Weights of a small GPT-style language model, trained from scratch on English Wikipedia: a variant of Adam for these matrices, 8118 steps.
MLP neurons of a small language model. Each row is named by its layer, matrix (gate and up: input weights) and neuron, and shows model dimensions 352-415. Each number is 200 + 40 x the weight over its row's rms, rounded and kept within 0 to 999. A neuron's up and down rows have the sign that makes its largest values positive.
After each neuron's rows, "fires in" lists the words (lower case) most often at its 100 highest values on Wikipedia text that the model never trained on.

L4.gate739,126,165,259,155,231,228,199,247,228,242,224,157,201,170,206,198,214,143,176,191,182,91,215,178,151,144,260,242,260,183,133,218,209,162,168,219,172,233,174,219,280,162,158,256,241,163,179,238,188,142,287,245,167,123,155,261,189,123,136,192,160,206,241,132
L4.up739,132,228,195,225,225,234,227,197,219,235,220,214,203,111,234,160,193,208,187,196,110,211,211,237,222,184,242,208,248,207,151,226,193,118,249,179,190,182,243,195,264,205,208,161,243,234,104,352,161,113,203,220,214,153,217,255,210,166,202,212,160,170,240,185
fires in: "the", "before", "until", "after"

L5.gate738,235,204,202,173,166,227,134,261,188,207,189,178,251,243,180,161,185,212,209,214,173,143,193,235,117,166,219,200,250,219,186,305,221,166,198,208,235,196,221,221,196,184,251,269,206,211,228,224,230,159,181,143,214,227,171,212,210,197,160,329,231,278,237,235
L5.up738,245,208,256,170,229,219,166,209,226,196,226,183,176,261,231,231,213,270,186,202,189,191,222,168,164,234,168,227,252,154,240,221,173,153,105,201,161,226,237,166,171,226,238,162,244,224,260,190,191,134,202,147,238,210,232,141,133,172,165,260,174,263,216,209
fires in: "the"

L4.gate174,154,193,195,215,196,155,178,220,150,234,212,202,206,264,239,262,187,151,213,187,222,142,187,196,157,168,208,232,241,207,225,129,166,193,211,236,201,225,160,165,189,156,131,205,246,179,218,183,229,210,110,255,173,209,148,154,203,192,191,254,202,214,215,200
L4.up174,177,199,213,217,173,234,200,227,234,187,249,178,227,174,221,123,244,204,250,210,225,229,229,263,114,211,272,264,245,184,190,256,177,149,219,253,183,181,185,244,151,172,205,199,224,150,145,296,190,259,204,175,211,310,145,160,202,150,137,277,232,158,211,260
fires in: "but", "however", "and", "even", "before"

L6.gate931,126,196,205,205,148,205,283,139,170,201,206,175,222,150,166,210,142,156,203,82,192,150,173,189,139,268,218,181,171,254,191,120,169,197,255,109,213,206,213,163,208,232,198,240,155,222,201,175,244,235,306,192,215,277,197,193,247,192,242,193,270,296,216,174
L6.up931,180,213,177,171,113,183,197,168,206,185,235,215,183,197,180,187,272,215,232,241,199,228,176,164,239,224,232,144,233,210,176,41,184,210,219,219,215,248,214,185,255,253,174,198,175,213,194,151,168,230,233,182,184,179,220,181,208,249,182,145,212,162,164,220
fires in: "on", "by", "for", "with", "opening", "to"

L5.gate799,218,130,207,108,169,160,204,203,176,182,264,250,215,237,188,200,223,186,178,210,201,126,262,200,264,240,152,173,226,230,147,211,244,164,153,258,185,223,166,110,249,239,251,196,137,190,141,290,244,196,245,178,294,255,162,153,129,242,283,272,202,191,187,175
L5.up799,186,209,237,234,205,219,158,188,159,244,169,171,210,148,189,181,193,193,205,165,187,180,207,245,165,149,107,173,151,208,240,207,189,173,179,209,133,151,297,232,230,247,204,163,231,256,170,199,158,229,207,159,202,154,202,204,231,162,208,165,181,163,233,216
fires in: "0", "2", "1", "5"

L4.gate560,183,202,145,219,149,201,205,223,192,179,235,131,198,251,202,134,217,226,183,250,200,174,248,181,175,158,199,162,262,205,199,180,179,238,303,280,168,238,238,156,195,218,211,215,219,168,277,263,120,187,239,121,299,204,193,226,206,118,245,256,227,200,210,162
L4.up560,103,204,153,235,245,246,256,218,195,236,233,176,183,224,145,196,215,240,201,166,251,163,248,258,220,205,217,143,237,205,128,272,166,192,213,207,215,131,166,132,89,250,261,167,249,180,165,213,208,188,145,168,208,226,189,212,228,162,216,214,181,245,123,129
fires in: "the"

L4.gate975,159,190,161,114,264,229,191,175,131,226,209,187,199,134,155,174,212,140,217,255,173,220,258,221,150,188,155,213,220,221,256,175,142,154,199,151,162,243,204,229,108,249,175,137,169,98,231,237,245,216,247,212,225,261,225,133,144,156,185,147,220,170,207,206
L4.up975,99,113,157,136,221,182,208,195,168,148,214,154,207,249,235,275,221,165,165,215,202,219,115,243,172,174,192,255,154,205,248,172,239,169,175,154,208,245,222,188,183,283,124,184,187,187,184,188,164,155,215,254,222,185,225,180,193,179,195,169,247,207,252,178
fires in: "both", "two", "all", "three", "these", "they"

L5.gate95,222,273,197,206,169,109,163,198,198,166,125,105,221,198,170,167,198,243,157,179,159,209,163,138,212,185,216,179,221,207,139,181,92,193,200,174,154,237,208,182,179,204,177,186,201,163,211,244,213,193,227,143,231,253,241,246,201,84,162,217,189,204,249,187
L5.up95,130,175,262,266,179,192,279,219,229,182,205,203,162,153,250,172,144,221,220,261,183,151,216,173,166,189,244,162,230,251,196,210,219,183,210,163,199,184,256,201,217,215,235,173,206,248,176,246,175,178,235,115,158,209,200,190,255,201,238,136,287,232,259,207
fires in: "at", "before", "the", "by", "upon", "july"

L6.gate1166,182,251,190,239,204,259,209,211,163,243,158,211,203,197,150,155,215,192,175,282,193,196,209,147,112,124,184,188,128,166,198,294,210,204,213,200,165,203,192,261,196,216,190,233,183,156,223,179,180,186,199,286,221,167,242,200,206,195,270,129,226,82,196,218
L6.up1166,226,152,188,135,160,236,263,202,179,178,226,181,264,197,160,245,198,182,257,277,197,209,201,96,235,225,244,258,175,250,168,192,222,135,257,159,143,240,158,242,133,229,179,184,124,185,200,159,173,180,160,280,186,196,192,205,253,179,197,232,239,169,156,209
fires in: "two", "three", "four", "five", "4"

L4.gate184,208,245,123,175,208,206,210,140,197,177,188,225,229,172,190,144,186,187,246,194,229,196,218,232,268,206,202,239,196,218,192,158,205,191,160,187,159,179,215,210,153,187,125,268,150,170,201,179,111,180,239,132,209,261,154,269,147,143,179,209,143,244,317,223
L4.up184,201,172,227,264,193,190,191,147,184,295,175,225,203,174,244,249,138,279,197,251,240,223,178,147,144,246,229,222,175,217,241,178,196,167,134,242,242,168,205,254,250,265,183,173,215,215,198,264,209,249,151,193,149,186,159,174,162,163,140,200,213,220,200,193
fires in: "high", "south", "north", "lower", "highest"

L6.gate647,218,151,129,164,122,247,214,269,197,246,182,165,217,198,146,167,237,239,214,209,242,116,178,203,190,221,161,175,173,245,108,164,231,259,234,144,202,278,158,230,289,171,118,265,174,188,177,239,249,173,161,222,158,206,230,241,191,202,278,139,228,192,161,109
L6.up647,146,230,104,190,205,258,205,246,263,170,166,207,232,174,165,203,205,119,220,203,167,209,165,229,248,216,179,129,145,222,186,99,252,216,249,146,140,163,226,224,261,219,180,289,208,186,205,245,164,233,192,235,184,200,215,283,257,236,263,146,198,238,163,124
fires in: "for", "with", "to", "forcing"

L4.gate1067,171,161,151,219,209,167,166,255,156,231,135,211,196,167,134,224,222,218,250,204,268,217,286,215,201,162,229,121,168,189,173,287,195,150,287,184,175,177,136,134,226,144,165,214,186,129,234,205,164,222,186,134,244,201,153,272,196,244,238,227,223,171,119,103
L4.up1067,227,224,192,224,118,203,194,296,168,228,196,250,223,298,133,243,172,286,147,129,215,237,202,272,210,156,268,169,177,233,207,200,161,191,206,245,189,176,194,179,277,204,144,268,210,133,170,208,231,194,209,175,209,197,186,196,203,175,221,236,210,184,186,184
fires in: "also", "s", "first", "only", "often", "later"

L4.gate443,239,196,147,259,128,197,320,232,263,217,228,189,226,279,183,226,236,191,173,262,220,252,165,232,193,190,263,178,148,210,164,187,140,177,173,161,196,181,182,197,221,187,154,198,221,167,244,224,225,225,220,218,143,253,168,219,226,160,212,169,253,158,277,193
L4.up443,248,265,179,168,274,266,151,256,173,198,224,199,180,190,270,160,187,145,201,127,209,203,200,283,182,208,245,240,252,192,171,223,248,147,150,247,161,178,170,216,148,246,191,162,207,186,201,239,203,237,224,220,212,139,189,215,151,186,209,291,227,230,144,245
fires in: "and", "eventually", "ultimately"

L4.gate1168,206,208,219,186,229,179,184,209,170,171,191,176,200,146,207,184,159,110,182,153,154,202,268,252,136,179,187,130,200,220,284,207,245,197,248,187,230,189,207,210,236,150,175,223,251,174,209,228,200,210,238,190,193,291,251,189,195,223,186,200,195,149,189,277
L4.up1168,180,253,165,228,239,210,236,232,187,186,191,205,227,162,236,136,170,180,161,198,174,209,201,206,196,184,219,140,261,265,227,199,184,256,245,235,211,187,228,149,228,216,206,209,254,210,225,154,182,171,252,63,153,202,191,268,199,227,187,203,182,207,228,211
fires in: "the", "from", "with", "to"

L5.gate51,223,144,251,219,181,225,212,229,162,182,185,134,243,185,192,270,226,217,180,217,162,160,229,140,202,222,183,183,252,228,39,164,151,215,223,184,226,224,152,232,245,172,184,190,200,199,235,190,178,206,148,188,181,241,232,237,217,190,247,108,226,243,264,186
L5.up51,260,163,150,185,165,166,152,242,196,231,201,248,228,192,247,259,237,169,227,173,193,209,139,168,242,172,227,226,214,203,104,246,216,239,238,190,275,208,200,201,173,194,163,209,186,121,209,149,166,242,184,237,169,202,148,267,218,177,247,134,184,274,238,194
fires in: "by", "before", "from"

L5.gate409,135,190,140,204,203,190,198,185,193,175,174,190,235,171,188,199,230,146,199,212,207,221,197,202,232,141,225,259,137,192,328,207,216,232,239,147,168,266,154,261,213,144,198,216,191,227,272,206,239,160,172,198,177,261,201,181,164,203,162,158,211,192,172,192
L5.up409,131,181,136,219,162,230,168,234,233,159,208,185,269,170,210,267,221,183,147,240,168,239,183,181,160,176,182,186,139,213,199,184,221,210,222,185,188,219,212,236,248,158,243,251,264,216,262,175,139,221,151,146,216,166,227,258,224,195,112,151,154,183,133,151
fires in: "of", "de"

L6.gate1077,263,164,157,92,141,233,176,220,175,216,145,211,238,176,163,215,230,239,253,219,225,71,96,191,229,215,230,180,207,215,90,229,173,201,137,157,148,200,221,171,211,258,179,155,212,122,212,144,212,222,238,208,188,154,178,214,197,220,263,171,214,248,161,152
L6.up1077,233,218,166,192,180,247,194,159,191,232,128,221,209,170,184,170,175,253,202,289,176,239,150,144,173,147,209,175,215,234,154,184,108,156,228,239,208,223,194,211,212,186,267,225,210,201,191,124,239,177,221,146,147,232,202,230,206,226,231,249,206,285,192,182
fires in: "a", "no", "is", "an"

L4.gate598,226,157,201,160,141,214,203,289,221,129,205,214,217,271,207,237,209,193,188,219,235,186,123,204,182,204,272,164,162,216,191,190,193,161,136,247,209,142,214,230,148,222,181,175,178,150,170,139,168,198,211,176,225,196,148,242,196,160,244,215,200,224,191,173
L4.up598,217,133,209,141,222,165,202,189,193,227,179,168,188,190,137,282,211,249,217,178,219,140,180,240,128,198,244,166,242,178,236,168,166,156,255,231,214,239,264,194,195,269,209,214,221,198,184,121,215,182,185,199,202,252,159,254,128,272,189,228,184,225,163,185
fires in: "first", "one", "second", "an"

L5.gate1211,204,153,187,186,147,166,139,201,233,249,151,164,184,160,122,225,165,188,155,138,227,147,175,137,184,196,197,146,249,312,189,266,195,130,209,245,180,189,227,221,144,276,244,206,118,201,181,207,212,191,188,139,233,204,142,195,173,229,237,168,264,213,198,173
L5.up1211,127,216,175,174,238,263,153,215,233,184,231,194,197,261,140,196,202,169,201,242,184,215,218,206,207,161,183,172,230,223,173,168,259,140,170,236,178,190,208,115,175,199,223,243,137,219,180,157,184,170,140,176,146,169,281,169,176,149,187,153,205,121,207,274
fires in: "1", "5", "2", "4"

L6.gate626,214,86,223,187,186,186,198,168,159,236,209,170,281,222,225,261,186,215,223,178,231,220,185,183,145,249,243,249,146,200,175,111,181,169,155,145,193,210,186,172,169,182,128,182,231,174,159,171,230,186,175,206,144,317,147,287,214,223,97,189,209,238,189,135
L6.up626,246,159,203,182,238,160,137,150,256,194,140,294,241,190,249,190,256,210,268,219,240,109,210,323,268,185,210,208,165,194,78,188,186,132,155,171,212,283,217,213,197,184,252,148,160,182,154,157,231,186,162,195,254,165,214,223,287,192,259,215,231,136,257,219
fires in: "she", "was", "he", "who"

L4.gate620,225,197,200,239,225,192,192,203,192,229,234,112,206,175,148,184,183,178,187,209,231,190,194,202,155,139,153,126,201,171,192,173,146,178,241,201,157,192,211,103,234,215,140,115,262,225,200,251,144,219,257,218,153,122,204,195,212,176,230,221,204,136,204,144
L4.up620,227,136,207,186,209,167,153,180,218,129,202,161,204,163,166,140,230,201,248,235,220,176,170,221,159,205,246,201,203,164,154,228,161,201,289,192,193,226,226,197,231,222,148,167,241,208,133,159,157,267,249,253,239,147,126,148,180,122,267,195,218,177,196,185
fires in: "while", "when", "later"

L5.gate819,209,222,141,131,232,181,224,267,179,215,192,190,222,215,170,213,224,233,220,219,253,174,202,112,221,148,134,170,137,254,169,203,244,119,168,267,183,192,179,154,170,169,222,167,236,144,179,180,196,199,224,220,208,186,180,166,246,121,260,154,191,156,206,216
L5.up819,153,139,261,180,121,125,111,119,247,225,186,216,204,175,233,164,222,220,134,214,195,211,230,219,224,249,130,165,192,244,149,254,197,238,223,201,226,182,191,173,171,159,204,222,197,194,191,200,193,257,197,157,234,146,156,151,202,160,199,215,295,177,254,186
fires in: "then", "and", "so", "also", "eventually", "thus"

L4.gate765,155,259,193,188,197,229,213,212,272,250,180,186,204,52,208,140,150,198,209,262,109,209,256,150,191,231,225,256,118,201,208,251,246,199,230,142,174,153,226,272,248,188,197,186,215,217,137,160,175,167,210,126,200,217,191,162,214,153,241,246,232,216,141,155
L4.up765,239,210,210,169,228,167,178,146,205,294,220,231,229,283,171,231,226,204,211,185,214,140,213,262,224,230,248,143,215,204,121,226,180,169,252,132,225,219,189,251,245,162,145,266,249,216,201,248,208,175,232,219,283,227,235,263,189,259,220,236,195,162,169,221
fires in: "the", "its", "that", "on", "his"

L4.gate1221,217,143,151,192,183,250,208,263,271,151,171,184,229,235,188,266,125,220,216,174,190,144,147,166,265,162,214,102,234,225,239,232,189,215,247,129,202,237,210,160,201,113,168,274,176,180,272,207,195,184,168,181,169,207,208,272,191,238,262,161,220,205,222,182
L4.up1221,207,169,138,180,159,206,218,187,249,171,239,148,206,216,133,197,191,206,193,181,187,174,101,198,226,203,126,190,234,250,262,133,212,289,178,212,205,163,122,162,229,214,101,157,242,128,128,280,219,179,155,229,139,232,219,178,199,186,151,154,230,207,237,190
fires in: "as", "for", "from", "to"

L6.gate951,240,192,190,158,138,202,223,208,228,118,229,159,220,247,183,211,190,235,156,215,180,201,105,197,165,219,260,151,209,234,195,185,240,154,165,255,193,199,272,150,200,224,193,184,273,236,155,210,275,149,276,211,241,202,113,138,167,171,241,154,207,199,198,148
L6.up951,166,218,199,247,131,205,239,291,240,192,226,247,169,224,246,220,227,164,150,253,175,211,153,225,183,226,249,136,189,172,70,205,208,263,198,218,170,230,211,245,203,194,182,188,234,171,160,224,171,140,232,226,147,206,246,295,160,226,122,206,152,252,147,159
fires in: "a"

L6.gate355,189,208,133,144,184,200,174,190,239,271,178,185,256,119,247,254,135,228,184,159,139,138,64,179,179,179,175,214,214,260,193,233,232,117,232,237,236,149,234,201,182,218,281,182,193,192,140,178,176,211,249,219,210,184,127,297,176,213,216,212,210,280,121,191
L6.up355,195,178,230,239,201,185,144,208,257,253,221,242,232,114,164,210,205,155,154,237,178,91,181,186,164,168,141,206,247,221,212,245,227,200,178,245,172,202,210,236,124,169,198,176,214,175,218,194,183,257,206,173,206,228,166,288,173,212,172,217,221,226,157,209
fires in: "one"

L5.gate1098,218,181,174,169,241,220,241,269,190,159,248,145,233,155,149,139,192,180,209,273,238,203,170,169,216,130,167,256,167,149,209,181,174,162,219,168,267,222,184,175,166,230,110,162,218,227,233,242,88,172,215,125,246,220,160,213,209,194,226,194,188,222,166,269
L5.up1098,193,190,207,179,210,167,145,212,179,304,178,209,149,224,219,170,218,179,210,177,179,197,255,120,238,219,166,181,254,196,169,165,155,218,214,248,150,170,141,221,186,256,161,171,285,206,189,212,184,186,242,157,232,136,107,171,87,136,244,163,151,148,188,207
fires in: "which", "that", "south", "mark", "north"

L5.gate113,218,212,168,104,195,217,115,240,204,238,197,215,283,199,192,213,237,207,235,260,173,229,262,140,139,271,191,208,168,245,229,140,132,205,209,194,141,241,278,185,225,193,215,237,159,272,142,133,235,234,184,181,206,220,250,162,192,216,213,204,259,184,177,191
L5.up113,175,213,250,155,265,146,231,261,167,221,187,184,194,193,143,228,210,191,196,210,194,151,192,169,148,213,242,180,189,221,221,246,205,179,240,198,196,239,221,80,164,130,203,172,217,108,191,230,329,255,195,148,145,149,173,214,131,187,198,122,198,209,81,182
fires in: "not", "t"

L4.gate34,161,156,212,110,129,220,212,184,193,242,181,208,205,292,199,236,239,222,233,208,213,200,180,239,201,75,87,193,258,207,175,217,121,198,169,144,160,184,142,238,246,241,191,122,224,208,247,171,233,200,210,180,222,214,141,161,188,208,228,199,243,252,156,211
L4.up34,171,107,277,187,220,212,225,147,187,235,150,160,201,267,204,252,197,180,179,252,156,215,224,202,190,152,159,225,243,198,247,225,220,163,173,275,228,143,241,194,168,223,211,252,275,194,267,217,171,165,237,202,162,197,232,206,209,259,195,255,212,282,207,236
fires in: "not", "just", "only", "noted"

L5.gate681,238,222,150,245,162,264,199,226,189,97,129,153,216,198,214,202,202,198,179,205,187,197,205,176,178,204,99,147,201,216,88,259,137,284,227,153,199,149,266,218,204,212,255,120,247,164,126,141,147,153,214,258,201,152,269,208,213,204,165,130,196,257,183,243
L5.up681,152,220,170,147,201,108,169,179,213,134,228,207,207,152,148,232,266,230,186,256,213,132,234,167,234,189,293,178,179,231,117,205,196,233,195,180,206,235,170,234,125,172,294,200,174,195,126,143,136,204,221,166,148,196,212,261,236,235,267,142,222,263,209,157
fires in: "in", "under", "on"

L5.gate913,225,182,150,145,175,209,171,115,235,213,140,275,194,242,143,288,253,247,188,216,218,143,222,128,165,196,160,205,173,178,282,147,182,198,232,217,187,233,186,180,238,201,220,156,204,188,239,155,220,220,123,186,145,123,193,194,181,187,224,266,221,218,186,133
L5.up913,212,188,170,160,122,218,225,241,150,220,205,224,214,231,143,175,258,273,214,260,239,156,181,71,223,143,172,221,225,230,248,248,202,164,245,218,173,179,279,201,253,233,261,201,140,158,183,202,232,212,248,206,160,272,193,264,205,219,280,194,247,223,224,177
fires in: "not", "t"

L6.gate294,318,156,220,237,124,189,244,184,172,124,107,116,239,204,205,200,210,241,225,259,270,205,186,152,186,239,121,227,223,256,205,176,201,194,234,128,173,203,259,197,194,226,204,215,241,206,215,196,224,140,204,171,328,87,181,159,221,172,270,176,213,246,129,193
L6.up294,158,197,165,190,218,187,193,117,246,191,176,89,208,144,279,205,169,200,154,224,241,163,210,270,207,221,209,202,188,180,171,191,105,252,142,173,193,253,238,227,214,233,211,243,229,134,226,244,271,214,177,141,203,279,203,166,187,170,275,163,190,192,184,174
fires in: "to", "of", "from", "at"

L5.gate568,193,218,163,303,206,188,174,189,169,199,270,236,258,220,194,274,168,139,235,190,239,207,167,205,235,224,190,200,181,215,173,164,154,164,211,221,164,195,252,226,212,178,172,269,226,211,229,194,210,248,170,148,258,182,176,266,190,195,161,178,217,251,178,247
L5.up568,137,236,232,201,158,146,247,180,174,238,194,227,216,88,186,215,190,206,196,154,200,223,190,225,189,169,179,221,166,182,181,217,137,172,171,152,136,168,266,121,192,188,176,165,196,207,139,168,173,198,140,91,282,176,227,228,248,232,181,212,170,285,91,155
fires in: "of"

L5.gate643,183,246,165,200,135,208,184,131,218,182,254,244,194,129,224,225,239,221,169,236,191,234,275,95,270,233,253,234,148,184,190,127,229,172,189,180,260,207,218,210,198,243,207,168,151,207,181,183,171,242,220,95,191,167,210,217,151,263,159,255,203,232,226,280
L5.up643,219,238,241,233,254,221,171,159,223,234,207,177,212,242,227,204,271,180,224,168,168,191,183,175,261,186,149,203,198,191,290,201,146,188,169,115,253,230,240,208,185,145,232,239,216,204,244,232,242,189,181,163,152,218,168,168,215,179,202,124,135,275,128,255
fires in: "u", "d", "s", "c", "i", "n"

L5.gate892,211,216,110,222,207,251,168,168,205,119,246,170,259,226,178,170,204,304,269,228,115,185,160,149,143,245,128,135,219,237,218,180,191,154,174,210,220,184,207,243,149,213,199,209,189,228,181,203,156,181,221,233,185,209,180,203,208,186,239,194,193,202,185,129
L5.up892,204,275,155,177,194,202,194,216,228,181,228,165,215,258,304,259,207,138,242,169,246,139,235,181,164,196,176,143,136,253,221,261,196,238,188,185,152,183,105,151,194,186,238,202,183,262,192,219,194,290,189,144,229,260,215,175,193,214,187,204,197,194,206,189
fires in: "0", "1", "2", "defeated", "score", "against"

L6.gate589,239,189,174,137,238,223,191,188,195,197,228,143,222,265,96,268,308,187,230,137,191,232,263,199,200,232,176,179,188,224,113,157,229,157,181,168,232,225,131,193,214,169,158,274,229,181,198,227,215,120,226,215,235,244,214,161,227,212,173,228,174,183,249,213
L6.up589,148,194,226,265,148,297,170,283,251,244,202,242,222,213,220,152,211,182,191,216,245,212,183,222,226,153,161,204,183,190,280,169,203,201,206,201,175,141,198,236,257,164,191,220,223,210,175,144,173,223,192,160,286,285,146,225,213,226,207,230,220,212,183,239
fires in: "his", "s", "her"

L5.gate599,176,248,186,144,135,196,201,261,194,187,201,153,176,221,173,162,227,314,134,214,215,241,223,170,164,196,94,154,201,214,220,179,165,183,189,175,238,153,266,230,215,223,201,237,182,200,242,212,202,175,213,186,250,252,236,219,191,172,176,187,187,278,242,238
L5.up599,157,136,214,185,226,178,147,204,199,208,148,159,231,231,135,179,218,197,214,251,172,187,208,209,253,195,163,195,207,255,124,237,190,203,234,228,194,218,208,225,124,182,155,169,263,97,152,270,156,160,146,184,204,100,195,245,198,138,240,229,197,311,231,220
fires in: "at", "the"

L5.gate1086,211,131,189,201,154,211,206,182,252,185,177,236,216,216,241,233,187,245,186,220,117,231,248,181,190,257,122,242,212,226,182,160,220,195,206,196,207,236,245,238,185,188,172,263,176,158,93,238,180,202,227,142,234,280,250,138,198,195,213,241,192,227,226,254
L5.up1086,196,161,188,180,216,245,279,258,278,222,170,211,193,196,180,249,226,242,268,210,182,215,231,233,173,201,194,176,120,139,246,219,267,193,153,194,154,250,175,154,208,174,141,154,155,226,185,244,232,214,247,214,236,242,202,173,228,191,210,206,215,201,162,240
fires in: "1", "0", "only", "music"

L4.gate162,150,161,223,280,199,236,211,199,124,196,161,219,215,239,211,223,263,238,194,242,181,177,156,217,238,190,206,175,310,180,121,217,114,176,214,262,228,236,235,278,223,188,162,203,213,230,209,206,191,180,173,272,285,220,192,176,199,158,176,155,182,217,248,229
L4.up162,224,193,148,214,166,166,175,264,190,147,193,141,210,155,142,292,228,202,144,240,163,130,150,253,146,165,290,229,213,173,142,200,186,207,96,246,209,222,170,222,241,212,190,166,144,183,256,223,242,202,156,253,212,238,164,190,207,151,252,159,234,172,247,158
fires in: "the", "against", "of", "by", "at", "for"

L5.gate1246,171,211,175,242,130,220,204,219,264,162,190,189,279,172,161,163,196,187,217,209,167,214,177,242,171,149,129,149,204,193,141,250,148,155,177,169,243,243,205,161,237,156,258,280,195,118,196,195,175,223,225,180,203,239,252,217,172,156,231,188,234,248,249,217
L5.up1246,246,188,195,183,148,227,145,173,163,137,241,152,249,129,204,122,132,244,162,190,210,248,226,175,259,192,266,159,240,241,211,237,203,192,171,179,183,218,233,188,229,229,179,211,270,209,181,232,309,208,268,281,179,195,198,203,206,195,280,233,218,164,193,234
fires in: "and", "has"

L6.gate671,218,183,198,154,183,188,197,191,308,229,216,227,254,234,172,121,187,100,267,225,234,197,218,204,190,184,160,122,169,225,195,198,182,162,256,226,224,196,166,121,232,219,183,154,165,183,174,196,195,219,173,249,192,228,154,215,202,127,150,242,245,174,185,179
L6.up671,228,224,77,232,183,213,138,237,135,228,175,134,256,212,180,191,195,161,130,240,281,195,196,184,161,223,197,180,206,225,181,158,132,178,200,197,248,222,160,190,162,185,159,231,152,240,221,202,125,144,95,144,242,149,198,154,213,190,245,198,212,229,258,237
fires in: "which", "and", "also", "that"

L4.gate1203,259,237,199,210,174,190,214,214,246,173,216,204,231,113,242,195,174,241,191,167,227,236,234,311,273,204,232,93,232,247,171,178,170,176,196,203,156,233,228,158,198,186,125,202,244,248,227,173,167,180,166,175,174,200,218,196,184,228,235,225,163,185,227,188
L4.up1203,194,199,147,208,173,208,222,240,216,198,181,207,210,202,182,195,216,210,190,159,182,204,259,178,261,156,190,102,210,236,152,212,217,195,226,224,167,192,226,154,173,207,210,241,140,205,214,303,218,204,161,165,215,216,218,257,214,182,215,199,213,192,174,139
fires in: "to"

L6.gate1112,146,237,194,231,143,208,164,237,148,178,199,211,202,216,189,206,145,152,177,199,187,189,184,243,179,163,158,129,169,239,175,243,166,209,199,166,179,259,234,253,163,193,183,285,207,187,174,224,165,212,144,203,150,191,235,166,161,184,229,136,200,261,180,158
L6.up1112,126,175,219,212,151,259,170,190,186,224,207,222,188,219,245,177,118,112,153,188,201,266,159,210,161,156,209,187,127,202,193,177,163,174,222,152,208,211,190,185,255,189,280,245,189,252,192,204,211,238,242,202,137,236,169,179,132,220,156,211,207,253,207,210
fires in: "2", "3", "1"

L5.gate296,115,159,139,177,180,183,258,166,187,213,200,185,258,290,183,237,231,262,190,216,235,234,230,219,203,168,253,206,168,238,185,228,257,238,195,215,260,203,256,213,237,107,145,193,166,162,174,163,169,207,157,141,227,209,183,259,222,248,196,241,161,256,176,146
L5.up296,232,152,214,188,209,234,153,125,139,201,165,269,209,166,160,270,221,228,218,178,224,194,239,275,257,171,157,222,221,222,240,116,244,269,171,161,215,178,258,184,151,221,247,211,202,196,199,163,268,268,185,246,212,137,189,114,246,150,253,124,156,175,202,237
fires in: "u", "s", "us", "now", "american"

L5.gate384,133,209,129,205,160,243,184,201,228,170,158,205,251,244,172,234,150,160,223,192,233,149,202,159,185,209,186,127,131,265,195,206,196,182,238,165,158,228,181,156,192,186,186,202,174,217,205,173,145,97,240,222,197,141,267,196,227,173,193,117,223,220,129,140
L5.up384,125,163,166,243,231,167,196,179,199,155,199,182,184,203,182,208,244,226,200,200,181,196,164,141,253,186,221,223,158,145,189,156,224,224,233,135,208,295,154,207,294,177,223,255,286,261,209,156,141,185,217,193,235,167,262,204,255,189,218,182,246,267,160,253
fires in: "in"